From a checkpoint of a small transformer trained on Wikipedia.
Size: 13 layers, width 256, MLP 704 SwiGLU, vocabulary 9056.
Architecture: rotary positions, no biases in attention or MLP, untied embeddings, capped logits.
Training: a variant of Adam for these matrices, 299M tokens, 9116 steps.
MLP neurons of a small language model. Each row is named by its layer, matrix (gate and up: input weights; down: output weights) and neuron, and shows model dimensions 112-239. Each number is 500 + 25 x the weight over its row's rms, rounded and kept within 0 to 999. Numbers have three digits each. A neuron's up and down rows have the sign that makes its largest values positive.
Before each neuron's rows, "fires in" lists the words (lower case) most often at its 100 highest values on Wikipedia text that the model never trained on.

fires in: "who", "that", "and", "which", "not", "two"
L6.gate288:516485457498505464440498506494492474510514521542496534457541492490472476530506514464494493510483469508521525489457549510497508528548513454484529456527494462483543508493529482534437514527525501458470512499440510514483484498491509509514520474483506496539485483496505504447447506509530476499515517502525515476523506544474486525535510495528483508464501472545490485485497522500472501508531
L6.up288:475509474489504527489501504469513471501530508434449480485505484472509510458528509497509511494485456514468519493502509547567536503507509519463485521522506479478478501502477538522514509497490541490517483485531512521542500507493527487471509528545524505513494531496504541454473567425478519521496484502555503481492518519487471517490447507529481476523499508469467574488503473503494436484481
L6.down288:487463561553496509487494509516461579465488482457495512496497539518488491492479511514502529508460541507509494545519489511462499461517512518483485509494547463466497470473508504486538530471494490527490485541529507492488492479484452533513500481479456470463516469519499491517500502515512503529489527506499503513510495445510470469483536481455476523490527516494538497525486480481462523477478

fires in: "is", "he", "was", "appears"
L3.gate556:538496481455486489511497488522493453508491467501503492528516479558453487550510532546512485513509463484515504471474483510513546476470506494508536506533499497515436500499528499509508459520512521511530520488479417519545525460506506498496492492477461502496509477485516505478484544454476442497492482488490503506490502463507494526518518481464525496515529508488525500516491501465488516471467
L3.up556:513543481493489528526489470428473537500496482489446491505512458508554495481497527473483473503485487475512509492504510493536487517526522502524499513513519477490508483472476543454532530537508524469478553459533518522540472500558452534470467493474500489465494524493501502509479484477486512524534490476534501504490492489471551529444494537507482486510469488490492527529485498483539490486494
L3.down556:485498513488485517504503497537502489514495498556536492506495475515527491477486537527538538494435458519518475463509466513488498514525511510478500445526453525435468491476538513531466493517498528489479514535503487515498537534485533475512498541518573590467512506509564497449514520484466482506500534526515475444469510498529499478528516450519481497485491507501520497522513476508485475502521

fires in: "was", "were", "are", "being", "is"
L9.gate208:498500483491510538510455493521526481474489489534490486494528514525487509555523554488490492530506492485522532496486529484461516517483528502516508496524516516484506498492518498495521500491538528481504548479516466503495471497438514489498495495474486483439490504530495513513507498497519461529514479474495501524508509534519471527508503525459509465479514516497471510461473521538507506518500
L9.up208:484517481474540492513467497454526476485495511542468483507521472522496485481475461494553547514530506516499497515499462456567518491533497517505507456497581433513483478489475442481513481487482507475510496489480505496474461516500482492523469500475487492466514531492486534454476503490443556439490471495463485535466489511486502526497457463515500474490492509483484463500475532470503485478493
L9.down208:552499516538495507501474495496532490510556499496503536496494467499484507484488521459479506474522427522444486479489490510541502468471521501504499456490474478451486530521492510495501524500438524443530528514496486497550489519506515475515519488541561433498528499493493494485497488490509518497480472485504508515534483514539492491515493443534501487492537491479498453536509472473441565486521

fires in: "to", "not", "and", "t"
L3.gate343:514489472490517472476505504529453462470503522506488511515472518485518493508531538460514478514518462495532507551501506484456476526482515519475489528533531481487504532491486500496458462481473536535502500501486501477505501457498467485492504425482513472497507558520541477525499502448448559562498521542509545510519490474495498515462514501507565542496465501499498503476514483497491482492515
L3.up343:500500540467555497500513475526446500484497522463510525475526518470472495515499534494496507509452463472494514534540494478517494504476461558506483461527489506493457508477482476519479500515491462487496510531509505580479429510467470494474488511490502473481529509437490491464500443493473509484487512501491474478451473480490490513497484484547492507542483475504501487503509517497493502484472
L3.down343:496516473439475515510497518505472481491486474470540466512477540519479482479532524503502461496489444487509536509500522509499490522527524543503545495515528562493481543529480500499480509502490533517496470486547514482497506481517489493473551501512561538493501519522501477449474488490513508466504499532501489476507474495534513494534494492515525541505495460491530512482532513508508500495490

fires in: "on", "to", "the", "a", "onto"
L7.gate100:542454488514521529505465480510545516479505547493501521485478499518534517481526483499484536555489467460516506519507512545499487505486548534481500531520507492469508495506504501468489446500462511493492495511542531491510506481509516526472497502497533486517449511509541520546475451470500478480499529494483513503500461496488459503498472484480490500467550519557484504499502491530491519556518
L7.up100:483491530553463523478532493525488498489553482416482516425451492504502501534492478485520528466508490481545427506490476525497501491474520481517521502497500529497475569519533504491505482493502451481524501516503503521472478486497468459521529473510513471487546520508502529525495501501468482483498484512470515493515483514511457515511481505444525448476484536528519487447453530492456517484486
L7.down100:538522533489508523510494543481475498517475530492467523472500467447453516474488529495509515524450447512504490501522514486472518515506498538498485510537502465523489447535507495498489462505484536476494490474500536494497505491491498476447534520475545560512444506464502491539522505519553499456512532500517483517474515462498499499509490508503493503523508483498476502489541475506485504500493

fires in: "to", "t", "not", "i", "ll", "nizami"
L3.gate452:511504489484536514476508469501490518546471507499496495483560515503555471511542508457497445520514509460539564516527503475482537501505518494551525500508505466472495508540474484516466510508501542536508510517493494485510456479501488479516522509469500497471523494478501507490471471521514496501492550514544508499496467458528500499535465481474451531533526519516513496509524500567519500508521
L3.up452:512459512480519505482532496500485468517491463516477506482526514484516477536471532485517464512492494502511519528441472479509515479434504491522551529515514514555482525504498499505469516541475489511482508491526515438548486486486464503500533455483504516516448539446525505499493487537445528491534511510553513503513529540521475508511460467553524522497466492488464529450508544498480483468492
L3.down452:502493439485494483461504502517481475488439500488449497487509499520541498544483491515504447466510462481525513507486529469495517514489475539555524520534525469456505529543476497477469551501498479522512486480509524464494490448520530473498557512540595625497462503483521456508506485472495465500506524505488465485498508497518494515491469490530510514476518510516483497512544519550502501501490

fires in: "during", "upon", "before", "by", "following"
L5.gate105:495472511564541521501511512475473514500451532527536517504450483466507501475493529505498541470517500492500524519454476492480468517500469501507526532479509482491483480465507536508491493468532526493515509538521548513509494489478491524499486508505509498435505516522468505489496501503529510494511458504528465571539489482527463439502498473509512506507549482519485516510484504529465497500525
L5.up105:538507471506502449541504494491526500544520467503501479526509486505499496503515506505498501506508528478528500474494515496486485500490486495540504475491490494540478509457539530520472433477517517474483486527493494489531491498493509564524528492519492497468463555520517495460517524460483495514502516523512510502526524518508475497505441488524512488468545528514520482513529496538470537531513
L5.down105:462467491503519469504511480523511465487535474496527541478467531490533502515519502476532459482533495502517508493489478474486465471537506483509476492505479500472463504484501527502508499467486500506487497486512533480526505474500534499526514497524586514494504499497516452445522508542513494512499524527517514494515510504521512520473461518494504518468482508489521507472498492556479519490493

fires in: "for", "of", "electric", "the", "on", "in"
L3.gate552:542454530537494510486515477476490426486509515508490494495483484505494511439471547492499491488502523507523464501497449465515496492486508498511508525479555520525483504467484500505516512511504495529549536521495500483486501501507512502449520449484482483477466487464504501516537510534486480537513451518522502522477483486506500525516494467535520483450491499482546444471530497495455523521490
L3.up552:483464526482518527562458506483490500501432494523507544495473523509531509515473530527519524496498517489475490542555499465478525484512507500526541513507491475525510512491505475479529523500514482483514497463483501539512430540473479482554504491513482519492516489502503534486458478422497496484527481528513487505526509473509529527498515465528490486466477512497510494460493492524485477528499
L3.down552:529467536464461499500512520513536473491508442487515520478471506474504524489533442491507454482443488498527499468498470494518518507514482497487493491496489526483517513460534514486545506484506517493480488505488499514476495525500464500507515517524511450540445493455495520514480449528499519480494501521495474525502469504478491517486535517548482529517487471504518491497490449533454454506509

fires in: "be", "being", "was", "later", "were"
L5.gate71:512506468505517504508473517513538475512511462532502463487530482475477464474494520476445519549466451511503494512502509519475477520445517500503508490502464481478518490445538533472498471496470499505482456482467458512510531474511497483490498481501490502446476569515487521493540516509525531521457528502500467461482512510490486537478517518500509501507497503531463554434500509503455513489513
L5.up71:508492524476485502514457471492486451501520493448496494499500495544507521433515475540480487512508489469497533480518477456519498522517530522466514490491477496485509541499508496536496543506463535505534539455468534497497474496499526530508491488524504479482491506471525510470477499543492490511551500487499489533512502517471518489516457569497510519501530482499494482489553476518507508459501
L5.down71:516480466512493489541505518494519473545511493490489496536551496536511448466528541472500516480551461498483511466513519492532532514470505516503537494525534471469517455532483518492499515514514491520527537494509494476479486532489466506508482469489510566486503483491538541453502509548480514478496447504522504494521497520532525484509448491512519498489511529534481472471460529521510505506494

fires in: "by", "at", "unlike"
L3.gate358:515504457505530486493484530471529530489493471496537494508500511480496543512517467494471506540489443496477509519459491507537528535489494512516506455523555504532498510495508501460501503496475499514528525475481510529516502562524539536524483466482505509513497543493494469477547498474491504480491506530538524543471489515478446566524508480484513512520523538465519512524504479521459505540521
L3.up358:523505520500501496524488528505480514488468497532465531502505521520531473483510490487497544442494497511478561482462472560495516490491502542460524491519538455510503516438520512483486482454521485469525481511524475525495469490508490530503502528481495498543504527494502495473477492465452494441532480497564509490457511507461505464488501485516547507493562486511460538482478521535501505545511
L3.down358:531475466484508480478495520503523477503518524543484520459474556464536497525506503462549497483503526490492471523529523514475490497516498479512503474471510462505480469507465493503510484474494494492472492505490497440473526523505541494493501505550616439513492483526515444496478533476531484521490516518430546499511474528520488486536513533489502502490501540470535488564521507495496528513529

fires in: "of", "the", "a", "des"
L3.gate403:475460502558483515488530505493498474502515544513481514480486496532544474490507533542540487494482488499472548523488503466533526501485488521473519531546520534524508466471469480515514524506555492522519523554467513503484478510470513466503502467480484492467487451514496494493512489469456491494502484495495492546493493482553501549490493469526539476485505503526464471530503493517539501460503
L3.up403:515495482491500508539473530514500479498474483546546498493480537476511489498506467521478476492440509536503467502455473544488516474454484515496546453476463514469491450495517494489455498501492481539499526502462467488499546501536537506512514524508519457511520503473538488509477546475497530475529500509516485523472482525548511520475481491452514496436550485478491487522492501468451496475487
L3.down403:477466532518482525488512526478480471470510537511468512482516515521492532437521486522517516507492475497446536476525548485483494537519517483520495509537472501529529459492485517575492507485480500545493535527487476539502569503463502514475507492497453451520456490500482499484532475495453491512507468516518494527480515512501481531516473497514526504483579497533470474510464503497517493519501

fires in: "june", "september", "august", "december", "november", "april"
L9.gate568:459525505498523462496472503536546528550494489532530515444525509530526496486518505512509485538504530504526465485525484542473467518505473469477496437529517516471469499465513475479527537529497489486500516500485522461515488467523455529521482487469490491545505502508468502552557489496483504502451503490511490509482495489521508479520487480489496513501503464498506513472529546526450514508500
L9.up568:467460491521475496503517487476512512493494528478462488510486492499473512481498491520468503504538532511493476519503470501456527527507470519486495486510457477485489500475518473446460494514597526515533505497532537516535486481466473481558512522496459542523520523510432480533476521486528507500486530532521527504563494484519472524495532498519519513522526502514514532495511540559494510526581
L9.down568:486499525516548479497477520495495497485455466508502486465520499517469494466491564493503499496511515496492469498513510490505448509542467524504461496486477534539486509476502505517492478487524526495468530542528541509506515513475508494515465513503484482451534528489486509557496461471500513497457515503490577521518467507488484517482462475466470505495510433527523521542510487509512543506505

fires in: "june", "august", "march", "september", "april"
L9.gate182:486522496513507478462467517499499499533478516514550497492463507521509459472524470500542482537484512453485501478520502528455484522476534567504498490541505514550508488511504477494497534531507475518496487516442532495510529466539533528528501490443470492538524470514506518503525519501478507513485501521525512502519468531473501515509464471505495497501535538520489491523488550549471533458478
L9.up182:510489525495491489491506497466491543504503536516509536505442496544507523512474526536468461534472477509464517499474557543517521534511486520480474473513528495449494454522468504486535519520513525519505508494500475526511497550502487507471505483492504536474522506466493488470512505462491531515499495496467500509516524480505498553459490482493509479483479489525523491465479519496489502521512
L9.down182:490505488508542485512485503466493468521510521519519525540511485496477500541496530475515517496496496523498476510544535519514513495521486479499494505466479516503522478524518472465475511478502508509492486525523528473504532518479531526458511501467400519499512468524483496517461497473479515469476483464505514472535484488539475540537510482442492484495498499510491530520510539537486489486483

fires in: "which", "who", "that"
L5.gate449:501518487500572492533495515535527490534577552514499524467513508480527490467491541524513522530521522492492522520481487523513531508502528495484541524520494508507516510511516453477539506489489526489489528479443446500467508517509491478469533486487497487497490474522541523493482466520462494543516534478502447464458456485494475513501502455500512505461522475526513498501487506541512492464514
L5.up449:480530475519559495503491520535496495494478511486503534507469505484553486490532479520465497503518484483501504463502479501479533470472466534482492491513513490475473477512469491507466484475464495439493497546488534512494527492486495460465441509485523485489505432504496472483471534451488509520506523542526507489546428527521532485439476498469474498503494489514462514496540478503524491544480
L5.down449:501470518476487534475531526515524541482507512542499479487511457426537547493533478524518490534514506472508527495541505496479546486468522526457489521503483497512497455484494519527499470504547530464517504543520521522539492486473486479491516493538507501502486493539496458507488534498475544477498516449490505517489494524517496496476458429464500501477492522527510557503496537468518555503477

fires in: "for", "as", "to", "on", "included", "ivory"
L5.gate603:523483487502527509474519490454516472500504539485447493506496512536464481510490483479466447544466499488522469524461514512473502558478504532481504505520516474499491475472509489522510493493495495512506527540489493495497533515531446502529461484515499504512538481497486508480471518488466496530490495544481571514522499457517498507503512507491500506469491507479544452488513482548493510554470
L5.up603:509474498524521481469476425485516467491532481482467520500496520507481536515522558525500489458539572498499505478520513512496479509513518507484492529500507473492481504527490530480486508501547532485501470485497520491479472455507501468502511542518485518545504504494510522476482522496480509539467477467429515498480457497463495553544498546461472491500499504505495483523448482474546490491471
L5.down603:490528474505473495536511499534484507518548525549506511484484537507528503502489520506502462479469476478474497474515483508525523468489490480481479522509498496497496475486541486514454485482478495522410501476504449507503524467535511517492495503509516496508415554479477489454472465490473524495462508523449510502509508483504520525496520466481489510518533527518431515467497484506528497494519